From a checkpoint of a small transformer trained on Wikipedia: 15 layers.
MLP neurons of a small language model. Each row is named by its layer, matrix (gate and up: input weights) and neuron, and shows model dimensions 80-175. Each number is 500 + 50 x the weight over its row's rms, rounded and kept within 0 to 999. Numbers have three digits each. A neuron's up and down rows have the sign that makes its largest values positive.
After each neuron's rows, "fires in" lists the words (lower case) most often at its 100 highest values on Wikipedia text that the model never trained on. A number after a token or word is its count.

L11.gate470:514466549536509419416510505467406596535581589471422438402457474607454527419454417516569481494503550486470482450577555449375463552492555398464469546477450430499347558572431527503564534455426430545557466542499506519488440507413483472460532463465538589429520524494498468492425446432466499477
L11.up470:461462487512467506557503469438440435485467513465440518529392495521452635557503479460450553483436503493470469522417441510455453507560597508489405661482616503496504480557599485514558574421551446534549490477485476520481436561480499430466545411513460521521551521507550563489419463483504526553
fires in: "by" 20, "in" 16, "from" 11, "of" 9, "during" 7, "between" 5

L8.gate385:541473422556549451481492531534473609497412470588411480456577515456547575468473449492541398422506557567508523443618410450470513518378500509470435525498536468502483530437459473475524471551533543529467533507405495481520502481493591482516444514606435543543458528481454508488507478519460459460
L8.up385:501619476409530469545481445456467542551490519457444461473477465484538470526523431439459563584530610487526496504486489454576476462405483411539469425505456510572583432528445492564470546517486448495508440539534499430486568495465480485519465502469549551545461553524517417439477555564452533552
fires in: "while" 21, "most" 11, "many" 11, "although" 10, "though" 9, "some" 7

L12.gate527:492499520565454463420596595398500540512524480556521407469547430496483533460602426450480548460507522556395492490537557453429450462467571465476507554365485506594550447517556524415570518475355493476453473550470461453535484513440411498559391491481547460547486576511453594445487505508463495627
L12.up527:521450493391513464502613506394349529504396426503466510460511511547503471476519548516569515535507481586384470523492454466456514545454527489514496503384535426507452455524475492484514539421387527494517435437475495502462504522519481567546497590573606464547434485601453568571532489456467578484
fires in: "in" 76, "at" 5

L10.gate935:525457509502509366431490502566480486515513404445491425480448582565503512480441460463565471554548453469416508514573517414511556530449530448603455463477512497494507523511388481507617543597395457450506506473451513455535527429483483508553461483446476563535325498446558548472555499495539518530
L10.up935:426474552597459443504514468543498505528504642503510496507487512567413562593519476431505473377573528491414556495560393625496448475502542423507544435542546482445569572484485516446486459467644516514568499505593492564562525469517458557519468460447471479448530422502499544615522490427498575499
fires in: "of" 53, "the" 28, "their" 6, "in" 5, "its" 4

L7.gate820:560489533584398447535446533374563520386525486592502563456513514496518459460508529453665391492427574523482501576535430477423563569545529548509532552500550457486443511428587556488456502370528466422639472502521515536490496516565504474499433489502433454425528465589537506643512558490506532508
L7.up820:474551602499465518558518522439494513555607572477491487557495497439507510489511503486456443473537482447377499601491597439575488503605558598546586475529424557553591567495433493507417436539501472489493473486502541547504525402466486480523499565518511494531546516521424586502574545507537498518
fires in: "he" 66, "she" 26

L8.gate71:451498335484614506479543554425435639479501493477491464542459606446482462427586543485461528461493563449454445624500458568461477470439519447515497537509415452587491550537485528475484502508469481442402452466465506453362415514491518550548509495434451554506470512537497430517542509479463469595
L8.up71:465603488508598518478503493484490591564494579486529582503402467482515496408544506481426497515468584530556504460407443577474452365488527455426430550575473536526537566436521535490447487503355575477526535550441459542480470575524576610440475550547523487511404508513515502408415558551480453489
fires in: "was" 64, "is" 12, "that" 5, "most" 4

L11.gate861:567450507470444464472505520505494479480539489403527517532519539518461507391509568579515562532459579499417464558427479446500478468551538386465509490439553487481534524392561635471547468531419453432464538483509457544536419413447474502424427530567457479495451422598516477540438498460522569416
L11.up861:462426553540451435447507538553550418410507618470461465446488530510415499500493489563533538535512564466488502522486412466552447488478434399421468545457535486466551536430510458486562522476623448540506513450549542456548458510505399547445523561485455460487478465544517374528430448417452585548
fires in: "in" 70, "into" 15, "of" 7, "on" 4

L7.gate864:434529582432532487531408472469513530437535496467499473506498489551545446587502450581549483516447521521498494492463441492609403459455583507537525489489450493477516579468527579510498472492442412453576389416489459457503475463479523509484415436480468467383453608493428539579504561515543520427
L7.up864:438528479516582536449477490477561536538611510465486524548480531474521514565606534496471478450577502482549559402546490572488533484493571446510423515537463577440598612526466464584487549426486373610546485420532464467486408485518505471582456418543499517514441493592550580486472481567487468507
fires in: "a" 31, "an" 16, "is" 11, "american" 9, "was" 7

L7.gate33:505512523529453418445592517477527489500512415614493523550491511512502530437523534545541478485545509525459578461590478398434482587462474508496524495469579501538517525425584445441495396497501506467561504462414515574490565449491560497471406499406438507451515483550438491567468492463535445566
L7.up33:411533551529510599505518461465567524444465559559460492521545433508480375480502559536461484453449499520517426529604490492500541514487484460418604461473509421500471448451586378523482455515516493624502530518524481484543483449456492426472498441513507515534614499495497453516525485528361513521
fires in: "he" 46, "she" 12, "his" 12

L12.gate186:538613458446527505531597461367476525430569582626492468454498485488530484448515533546484547487391537547504450492501525530402482548476463485519533558513556568567471539506473536533529596512536443504500486535474498488491491580462477548499417543482601453503451485405443409514487478474470487541
L12.up186:463452462432528469555553490519501524472417547590439514485475496434413471485569474406511470475422510546458435559494460489534517544512503589501494442510606515539515508474481467513465581478509498475511541477464481533561559519458452499535493549559509504507456472494500472552518550542508569507
fires in: "in" 49, "at" 18, "years" 9, "by" 5, "of" 5

L11.gate997:509524523471458576508470495525464515499535511424470537452460477467446489437452591533399481496516516412444507527552467527521463447502460497515437421514482549442444531486460515539457504572612552506508570460538434494482513473518489366512432548469479459490494510491481479524401574438511508445
L11.up997:565577481507478510555521519460421538452513515543472512691529511494575517478457542470418510474482581594488490499477498519501433483446532438505608500398569426568484608512482522645518545544502490554411398507503423546427426481486500464507510487515499456575425550520522527483434493453456471535
fires in: "and" 56, "he" 22, "it" 11, "so" 5

L7.gate1110:411525488443518465519595453531432542548477409531520507472462463564509552408527482448535532428484512543426426583610392475539416452547501461448501549507538544497486637506481482442473499501520495567502568484514508558528485474455444466576505492478512564515476555502446517498533552422473487420
L7.up1110:563536432466468505543593478516442552602482553529471546532462521550562468484561534522499539485530448484526440505515512449557417486467461464419518547448591496460403536425464442485454473448509537466503458485530483542475438510416466516532423531480560511505508551460524522492491531464429487445
fires in: "and" 99

L6.gate1054:494516391432575438575472458457439539504547451499501509492574531495556512506519476499506458542379537594560525462572463412461547477401467461488484519457464575496585575424473456490510410548467486413477520514541481491473441526393545515459475478469465572495482516498638528470439435514522623423
L6.up1054:509519445495470496476542482477532576478464443590551477485513531483503535470491372526525474600504460445523439509597565365590524405530457484572541517488530575418484452536592531505580527423569482561531396499466462560585600541486510526425463492459458483546569492494540436490576512534455512509
fires in: "when" 31, "if" 24, "since" 12, "how" 9, "while" 6, "although" 6

L7.gate1064:458519530442508477530575466491482539510480567586492504469447457514540513451550501467442492438511567438493566567569404451569467478500503583438489525481517457494557460435517533536457508508482515507453523553517459475514533436457527520495469570513462473522458608529531494501538494413548441508
L7.up1064:494568441553531593506485605475504514511502483496534520501433464592478452486490527415544475529474609473502513527501503453538521515479423440445475545543473515502520555607543428443367491516466500535517442527510477415400585472549478514566420465443536451521553564513489432387453565492502512515
fires in: "a" 43, "and" 10, "in" 9, "the" 9, "to" 5

L12.gate1067:450537491468486477506491506449608505522532482469436593516492503487404545494467467543488527417527503464494575455420499470609489492514469438504571565490514502556519422564431432472478506457583475545512429501530482487468455516488503508478467524494471458490478419560433385527461469471502454535
L12.up1067:497552629535532479526503624439636634565571441524458473518528463511433434415520585495477502478471499492540611513352440479580410565472429426553552514403439457520533486506493555540465493522545452517520551495540478467360530522597523558558467520525487428464516485582472480546466488458527496430
fires in: "that" 59, "which" 38

L10.gate464:515544558410465527461393440530504577572439569439429537438574489598497517510508478464539495478478528432477477515586509517477448459391391418412482487432532411561486507514481499474505473524435397467602472574420474530471530435492558513434482496528500481503534410460482524442471518496479490432
L10.up464:471451558518537449560504591545440554464504464478610476517517474488460509494532545422580499382475572505541504473458526513480432458545477443500514569450534537499552465599538549490523509530572513477427480479502494464483519507547488524502530528556536455478493515533500466473546460496418598409
fires in: "from" 66, "between" 6, "since" 5, "before" 5, "left" 5, "until" 4

L6.gate258:494535515489457483485450584513517542474536430614468519462443520447507543476566377498422363482504498581541563436490445421474488455410442468528452519442511427497454566411505603554512389472411480492546498576375461479526553519442507505484446528546504536517473434585515501541436430511624389525
L6.up258:546541540498458493476494529532495509504614476577542513535542544417486477401533575622514515535523564439563426414600548491482504527591555561468516475570580497477598461425483495562408434550538545482512456542474538450556459530502518459459525490498464472403514452481560536484556463613498410540
fires in: "she" 47, "he" 44

L11.gate1125:503458495492484525480463523536543365520513519454386509498543467493468571406556460562507453464489595477505569459577572503485503512564466496491479465468535547522532501499423502587506499584451525550482420452598477432543490477451491499505441611562618516510471519518409450523418501511522392517
L11.up1125:480582532425558578375399621607451502556479462461461471524485448579373535430588495525472502555555522495481568455440552516510429454458433474531514372483507456471514478548503508434540553564537391510510381414552469511505504496450463479557426505510479464520424456472546384503590493399518500433
fires in: "and" 72, "or" 10, "as" 7

L11.gate222:480415527522485542461544488487609469439496486490409546493533541511446503521504487538441523493465562566508599419530496518511528512512432429513467559416438463536469607609470523518499483558573505523540488472532468437516390475451593572545451443542576474503486523581539450472519462485485464495
L11.up222:530547468464508528479486502543532496509446550490411487446487473421507603489460452485492458465527513522529514488582549458473493594474485494443578542410486439453448506499447451483467534513533499448600432519477506548446563491509542542585502545599440563465436588538621412464532477471473582516
fires in: "and" 23, "to" 21, "as" 7, "by" 6, "following" 5, "from" 4

L12.gate149:564409487436489569496440489468476588573597495388417452389470558521447504470525484561429465394562504516500575517522472462473447459481493447488453508424460516503551574559573581456566445590468327422444604550463506464504498422472485540424462394525509575442465609462507461532461564523458448401
L12.up149:413478535514472440518443467549511510476532460482580449461428429529465460527544543384445463398558588479432515518532483440586444514575487510395531397467494529495632534501460500471492429488462494611455508452512512577420506460487470451482548532533499518481467529452503501512537497494477536460
fires in: "since" 22, "of" 22, "until" 12, "to" 10, "or" 5

L12.gate976:402445490488441474448545513532436420418490422502480496513407428544425555489461507478486515515476474486525492529475483457563552463500480490484460582463586531572520445498511515551556457495575474387431586480448491543523490398419511536539587626540490519452508515549531510517394495492470496620
L12.up976:528569568529525492518444461420458508445545442527388502543538504461538539488559471624532551468585518453498501448495428504505511403514514520521414495415425450579453567505573457414578439455533479412539549589461446564436427431447530575468446489514439509461519545473521503485566575566613436515
fires in: "with" 30, "have" 20, "two" 7, "no" 5, "a" 5, "has" 4

L7.gate238:482474557513500466493500409516524572475474515526506492542479501559481448488496512423513454525491543523400487598542481553556516499482395523502474452486483410564489452457471487541408465470573463390447479466482526526493529430426551431398502496339441463399412549601428509510552571505556567595
L7.up238:481468538515641602435426502575488571536538533485454477434489472491513498575474579471398472452499502558566507482488566583530404482420534504441536511591489422455578493521469416534501544537500478598478575548420496510484415552509494469527557468509593476515472455487490613475343443539542472485
fires in: "is" 23, "was" 11, "club" 11, "and" 9, "she" 7

L12.gate191:533605502503601514537510477517466537434568484524574426477443445486528482490447455626483467468488547486487523555543548465543512447496434535558464455546509516497487582568420510500530588506508349513486507422552514364469564459515503494498458406542493482487489555423390434375541492563500466409
L12.up191:570411435420489459448564477483515522450445446484458523466526481548496570572506646458507485446455512511540512506460483596565400494542509623510523514578548528340529434492597455588459461527390449461516510460511558536474512476520474592464462487434424490523497460531484470575492403447539501491
fires in: "of" 24, "in" 19, "north" 5, "on" 4

L12.gate289:471523493638484495517625503505595574477474535458506593451529457472541507440508487381549473532511525435529569480539465349530518571493512529489454487499557577592534470468511492564505470490583569533476538447434412500531501491478595441485501538445488467500461434409554528533561425494548460529
L12.up289:452481547507385505478561490473407476484507402585495528462581419394431495473457463446513437445452536487501465543449517320539568547492502565449496527500496453446479525504508439464438472464551465539556401613516450525572486486477576510538438540504567510448505491563489407618409451520371562450
fires in: "which" 15, "he" 13, "it" 11, "that" 7, "they" 7, "and" 6

L11.gate1102:530473455465487440491466512493490511516437529556498511506600491501506579466473535457475458534495474497504513461523563492557500598430432481515549511506537562482532565470517560443571535548415527537350574508475483583455482499489454470491521387473529465470424481470474489545426541553522565490
L11.up1102:550483508469528538412435474436572523438481642468523459388481542565468543472443506454517508509458518484504495513582423581580553471527460484473456571493412479469464568412508527523583517502480468557448468441563588530498568468486421552464475591569447469531505518437511403508501558448410608416
fires in: "of" 67, "in" 13, "from" 11

L12.gate1121:440505427554516481461533539460525506442487523562455505622459384500463552521449466530495530398406500546593501492511511474500522459417452536411493511480485480433616479498568450565464563537523447388507582533425511532531503437443543460489549490526545483413583518490498574434476445528498542434
L12.up1121:475535441497505560541507432530439460539514465555492414439512487510499473541520461467465486461484465532447602475508591489504400449514578512488530515383455456530417512511470455446526504543451517452566525524511448572449435493498492508507489523460419477465488339513590524516432460551592515517
fires in: "have" 20, "has" 18, "a" 18, "in" 13, "having" 7

L12.gate239:473500459428578418531498401504473525466502472461503532538446535545523524446410603425432469520464424571513488520562495451534591476523442461435470582459520590568514472509493548451459510530481460606524522541468451469485519557506585458546572464467558580522424479510464508471580422483517567425
L12.up239:480560547515550451584483377545531505470431438484508545453501452530524460503471570375456509565440508502498460510541514519548535526507482490496554572543615475465470511483434410561437533540559521490521415538476483559453499606524554474460549496497570486492409516549492479595415521553542520511
fires in: "then" 20, "and" 13, "he" 10, "candidate" 8, "she" 4